config = dict(
    n_layer=8,
    d_model=768,
    n_head=6,
    n_kv_head=6,
    head_dim=96,
    d_mlp=3072,
    vocab_size=32768,
    activation='squared_relu',
    norm='rmsnorm',
    norm_place='pre',
    norm_eps=1e-06,
    positions='rope',
    rope_base=10000.0,
    rope_fraction=1.0,
    qk_norm=True,
    attn_scale=0.102,
    bias='none',
    tie_embeddings=False,
    parallel_block=False,
    extras=['capped logits'],
    init='normal',
    init_std_qkv=0.0153,
    init_std_o=0.0,
    init_std_up=0.0153,
    init_std_down=0.0,
    optimizer='cautious_adamw',
    lr=0.000404,
    beta1=0.95,
    beta2=0.99,
    weight_decay=0.69,
    lr_head=0.00582,
    warmup_steps=266,
    schedule='wsd',
    decay_fraction=0.686,
    decay_shape='linear',
    final_lr_fraction=0.1,
    batch_tokens=131072,
    seq_len=1024,
    doc_mask=True,
    train_tokens=616600000,
    steps=4705,
    dataset='wikipedia_en',
)
MLP neurons of a small language model. Each row is named by its layer, matrix (up: input weights) and neuron, and shows model dimensions 304-399. Each number is 50 + 15 x the weight over its row's rms, rounded and kept within 0 to 99.
A block is one neuron, or neurons of one layer that tend to fire together. After each block is what it responds to, as a language model described it from the Wikipedia text at the highest values.

L3.up88:34 42 56 27 63 54 45 59 20 36 49 46 47 56 58 63 68 65 83 21 67 76 50 58 26 53 80 52 39 41 71 47 55 59 70 55 52 38 32 61 47 27 66 36 50 46 55 66 39 51 43 61 66 65 58 40 50 40 39 58 40 57 68 61 64 30 38 58 49 62 45 59 49 80 56 13 56 55 37 63 31 65 35 57 52 33 44 63 46 50 71 31 41 36 69 49
L3.up1890:36 51 76 42 51 49 53 36 36 95 52 30 63 48 43 26 56 69 56 48 37 50 42 42 28 73 61 29 63 39 63 61 37 54 69 45 58 13 80 64 50 24 71 57 42 42 75 59 55 54 55 13 62 46 68 63 53 55 71 37 91 38 58 38 54 61 52 40 65 31 48 58 36 73 40 53 68 38 39 37 55 32 44 36 18 41 54 44 37 75 35 69 31 50 64 48
L3.up2610:32 27 78 54 58 56 71 59 34 59 76 57 67 52 45 54 35 59 71 56 44 35 27 32 55 68 39 28 55 41 53 50 66 45 53 45 57 48 27 49 42 53 60 29 48 53 52 47 23 63 51 41 51 41 24 34 45 55 34 49 53 73 45 44 46 67 34 49 65 63 54 38 49 91 33 29 34 44 36 47 38 38 51 75 36 62 51 47 37 76 49 70 31 36 57 63
L3.up2703:29 30 56 31 69 59 41 46 31 51 53 36 49 39 64 33 76 61 59 58 64 57 50 53 48 70 86 26 29 58 43 52 24 62 68 37 45 32 61 57 36 59 62 63 29 24 46 82 66 40 55 34 35 43 32 83 42 39 58 38 99 62 51 51 70 59 59 58 45 47 61 67 35 60 43 39 66 32 45 31 61 24 63 35 06 50 25 66 23 75 42 55 25 72 47 29
Measurement unit abbreviations right after a number, often in parenthetical conversions (61 cm, 50 mi, 24 m); more weakly, nouns or months after numbers (5 October, 11th place).

L2.up2422:42 42 66 43 55 41 41 48 38 50 43 28 48 70 68 51 55 60 54 62 29 48 38 70 38 57 52 63 34 49 41 50 44 57 70 35 40 22 47 63 50 32 55 29 56 70 29 82 58 59 43 54 78 33 74 61 37 53 43 36 44 35 52 57 45 66 27 31 58 45 66 67 35 62 59 60 48 02 53 40 48 20 50 41 05 54 44 48 51 50 57 48 28 32 55 24
Unit or count nouns right after a number or quantifier, such as three inches, two weeks, 44 days, pages, km; also range dashes and × signs.

L5.up274:45 37 83 22 29 28 46 81 48 59 67 34 51 46 51 23 91 54 46 33 47 31 73 81 46 61 40 66 43 59 43 57 61 41 55 45 66 57 51 36 69 25 86 58 20 48 54 58 33 44 38 76 62 64 42 75 42 35 37 15 51 35 75 53 67 91 67 66 51 65 62 61 60 64 46 43 52 52 54 52 50 36 52 68 43 65 38 95 68 60 62 37 29 52 50 24
L5.up1639:51 54 65 43 63 40 47 49 36 65 49 36 54 72 66 19 51 71 39 43 45 48 73 53 55 62 61 29 50 41 43 37 10 53 58 32 33 37 49 59 57 40 44 45 60 40 43 88 30 80 52 30 49 46 31 48 51 41 40 24 55 54 74 16 60 78 39 71 59 55 46 33 44 73 43 31 57 47 66 50 85 38 58 35 03 51 60 59 36 61 28 59 35 36 41 59
L5.up2894:52 23 62 44 52 40 64 18 42 29 46 46 38 52 53 46 58 67 58 53 21 59 67 40 53 27 61 56 30 69 67 46 33 33 78 59 44 35 86 35 34 42 57 33 76 49 35 61 52 77 57 28 56 47 31 62 35 36 25 32 63 48 72 40 66 68 35 58 54 43 51 39 31 69 45 29 37 60 42 62 36 43 61 35 28 17 44 64 77 49 45 36 11 55 50 79
L5.up2904:37 45 70 45 32 43 39 45 37 49 64 45 52 66 39 40 44 59 50 26 37 54 64 84 48 60 42 51 27 46 89 35 37 53 50 59 64 18 45 60 69 39 65 38 41 57 35 99 60 60 34 43 61 41 40 51 48 51 39 21 53 57 71 29 28 50 40 42 67 36 61 77 29 77 60 33 63 42 36 51 57 38 54 62 00 56 70 73 77 66 47 39 30 79 30 42
Unit nouns right after a number in relative distance or time phrases (three weeks later, 45 miles south of, 400 km northwest), plus prepositions before dates or periods (born on, since, from).

L2.up227:36 62 57 49 45 58 40 95 28 36 36 52 65 38 52 67 46 39 54 38 32 58 52 61 68 23 17 50 25 58 66 54 47 52 61 20 48 66 48 43 15 50 40 36 43 50 53 45 24 57 50 09 72 67 77 41 84 40 56 35 65 50 49 37 67 21 60 39 92 11 62 65 21 58 40 35 44 69 47 47 63 35 52 50 43 31 61 76 42 35 78 37 58 69 64 41
Person-role or category nouns ending a descriptor, often after a nationality adjective, such as scientist, general, artist, footballer, singer.

L2.up2890:35 82 53 48 37 00 67 56 24 81 58 43 49 42 57 26 64 65 61 49 32 48 51 48 63 70 81 10 53 64 32 22 39 39 51 61 46 39 22 73 00 45 45 64 32 57 99 41 36 19 41 46 63 39 73 64 59 37 43 46 63 52 33 43 47 59 49 68 46 57 24 64 33 46 47 41 57 39 43 69 42 76 49 32 22 43 43 53 48 73 69 72 17 35 24 43
The prepositions by, with and for right after a past participle, e.g. characterized by, decorated with, caused by, credited with.

L3.up883:49 13 62 37 50 56 39 52 43 49 57 57 73 75 60 48 36 75 45 36 44 62 51 68 31 57 63 49 58 29 57 36 43 55 59 55 57 91 67 72 44 48 37 33 18 64 38 58 54 44 22 19 35 65 73 43 57 45 64 68 52 56 33 64 87 32 70 48 46 47 36 87 55 33 79 53 59 32 38 66 46 34 42 34 58 55 49 59 65 47 58 61 63 31 56 50
L3.up1616:57 33 40 36 59 57 27 57 53 80 53 38 39 07 58 49 59 62 70 51 48 52 41 53 26 17 99 21 35 54 58 11 51 39 47 53 62 44 32 61 45 35 75 32 46 62 62 54 33 36 57 50 75 45 70 65 48 52 25 39 49 45 62 95 54 63 48 41 51 46 37 60 44 26 56 63 46 44 46 63 45 41 53 68 57 48 36 54 70 61 50 76 21 49 21 50
L3.up1624:51 18 60 36 38 38 35 47 32 29 53 20 35 52 48 66 72 69 43 26 36 56 45 47 49 61 75 24 62 76 54 62 40 36 61 21 64 53 70 76 37 33 51 06 44 44 55 74 47 37 42 20 68 80 62 66 59 59 39 52 66 64 50 62 52 55 45 60 46 27 27 60 29 39 75 59 52 40 55 58 51 19 65 58 61 71 37 74 69 64 48 56 19 76 44 55
L3.up2953:45 25 29 35 48 34 44 62 52 34 53 53 44 47 72 23 81 37 49 31 18 46 49 53 27 85 40 21 62 55 53 52 34 60 54 45 68 24 59 82 40 31 64 19 44 40 79 39 52 41 42 39 48 58 80 77 57 51 20 37 58 52 42 70 43 56 50 40 52 18 50 53 43 28 73 72 42 56 52 61 61 43 36 41 64 54 40 28 69 38 52 48 26 76 36 52
Prepositions, mostly in, also on, at, as, to, after nouns or verbs that take a complement: interest in, role in, pioneer in, focuses on.

L3.up331:19 50 58 29 42 11 38 67 45 38 54 44 60 18 40 52 46 66 43 33 37 53 48 31 28 51 50 18 59 78 83 61 71 09 51 58 55 69 72 65 33 39 56 48 22 58 59 35 35 37 45 29 68 65 67 40 84 51 41 54 58 29 63 61 64 56 55 38 41 60 40 78 51 34 46 36 50 65 36 42 65 64 53 28 45 21 70 33 30 60 41 33 68 56 52 48
L3.up1123:51 89 56 10 42 37 60 39 49 55 39 31 37 26 47 42 53 69 37 39 48 50 64 47 58 31 67 62 57 26 73 52 57 51 45 57 43 72 43 79 38 44 37 40 39 55 57 46 32 16 32 13 68 50 45 40 58 62 23 42 61 35 55 56 39 65 71 47 48 37 44 45 40 32 65 53 48 44 75 48 64 21 54 48 53 33 35 58 61 77 63 77 32 49 43 55
L3.up1301:42 56 91 25 29 76 51 70 50 28 81 33 58 50 57 44 45 71 42 59 37 58 64 46 19 33 58 65 59 25 64 44 29 42 38 51 56 65 52 54 38 76 40 55 20 48 57 53 07 27 18 29 43 39 43 45 46 61 53 38 49 36 50 63 41 32 61 24 60 30 61 65 48 28 63 18 61 58 15 68 58 21 56 27 54 39 44 58 57 29 71 59 67 35 96 41
L3.up1566:28 53 46 45 53 40 51 53 60 36 41 46 61 35 28 38 23 49 47 24 33 64 47 63 18 67 56 36 46 65 91 43 62 46 60 46 36 62 55 56 40 27 28 58 38 60 41 52 51 62 45 47 54 60 64 58 88 41 10 56 73 32 50 68 55 63 78 34 35 48 44 56 55 41 73 66 41 43 86 41 48 34 69 45 53 45 58 43 48 62 61 53 57 47 26 59
Ends of role or relation nouns (husband, father, chief executive officer, coach, owner), or the comma, colon or line break after them, where a person's name should follow.

L5.up813:48 29 81 58 67 18 51 68 41 47 43 54 66 39 30 43 19 57 75 38 27 57 48 53 59 48 47 16 66 46 82 57 51 74 56 43 54 54 67 49 19 43 68 53 42 65 35 41 67 64 44 46 37 53 46 69 32 79 38 40 42 47 67 40 63 61 65 48 58 53 40 58 34 49 84 48 73 00 62 49 72 31 73 59 39 43 76 78 61 63 56 54 56 54 52 36
L5.up2491:40 76 99 19 43 41 48 54 44 29 87 30 56 68 33 31 54 45 38 41 56 46 78 35 64 53 33 45 53 58 78 57 51 42 64 43 67 66 37 40 66 35 31 30 36 62 74 36 43 26 28 49 32 70 33 59 65 61 62 29 65 33 45 46 47 64 48 55 62 53 34 51 39 46 71 53 74 45 88 58 65 52 56 71 48 59 36 61 47 73 51 55 63 53 53 31
L5.up2500:43 39 46 56 69 37 65 69 54 69 48 40 70 11 47 21 44 69 44 49 28 50 36 53 36 64 57 35 31 54 64 63 55 33 54 64 40 64 78 51 32 41 44 47 41 69 44 41 41 59 40 36 60 51 58 48 68 54 50 60 40 34 52 49 80 41 47 38 39 71 48 57 29 25 32 44 61 54 38 49 64 51 37 41 48 46 52 51 50 64 49 69 71 72 63 68
L5.up2607:51 35 44 16 59 66 45 72 48 46 41 58 46 40 43 55 40 41 52 30 34 56 41 60 17 34 61 46 48 43 97 74 66 63 55 53 34 66 63 63 45 47 61 46 40 69 44 39 46 50 50 28 29 37 46 48 44 67 37 46 60 26 38 76 71 27 60 14 45 71 40 66 53 41 76 48 40 29 80 60 47 41 20 29 50 39 71 53 47 71 54 25 47 32 72 57
Job or relation nouns (writer, guitarist, coach, uncle, husband) that end a descriptor right before a person's or organization's name.

L5.up305:34 62 43 57 54 38 64 42 48 81 46 35 57 29 65 28 41 73 40 58 40 38 32 55 42 44 76 30 59 56 57 57 47 68 54 42 32 51 29 94 50 70 25 48 47 31 80 57 34 73 51 53 58 51 78 45 55 34 50 25 54 71 52 29 47 85 39 75 32 59 63 95 60 75 53 48 58 37 68 58 46 46 50 21 08 52 43 56 30 61 51 56 46 66 26 44
L5.up1010:49 71 80 36 30 41 28 34 47 60 49 53 64 51 55 33 43 85 44 61 24 43 60 35 38 32 37 38 34 42 70 66 38 31 55 59 23 75 26 59 61 21 64 53 44 28 44 46 39 53 51 30 61 59 64 59 35 44 38 58 47 25 49 33 35 38 54 59 65 39 44 54 50 41 70 27 55 57 24 74 42 72 38 38 51 66 41 41 44 67 64 60 52 36 33 54
L5.up1624:59 32 51 68 50 05 55 41 52 46 62 33 37 54 46 34 84 50 37 51 24 51 54 31 57 40 47 37 43 57 82 57 50 24 38 31 58 70 51 89 45 61 69 44 51 54 40 76 45 35 60 58 63 44 44 29 34 43 57 51 54 57 43 60 87 53 31 70 33 23 42 41 46 71 46 46 55 55 38 34 74 36 41 42 59 53 35 67 32 52 44 35 31 78 44 45
L5.up2068:68 40 58 19 57 21 55 64 41 49 54 35 55 33 93 50 59 77 40 50 42 46 53 65 39 56 54 36 49 45 46 45 68 45 54 38 57 67 53 62 58 35 42 78 34 53 41 38 49 49 44 36 40 59 68 44 28 60 55 36 70 32 25 41 55 66 37 50 31 59 37 84 37 42 71 55 27 34 45 56 38 53 40 42 41 59 21 52 56 42 49 61 41 60 32 73
Prepositions, mostly with, also as, by, of, at, opening a phrase after a noun or verb phrase, e.g. window with tracery, raised by, taught at.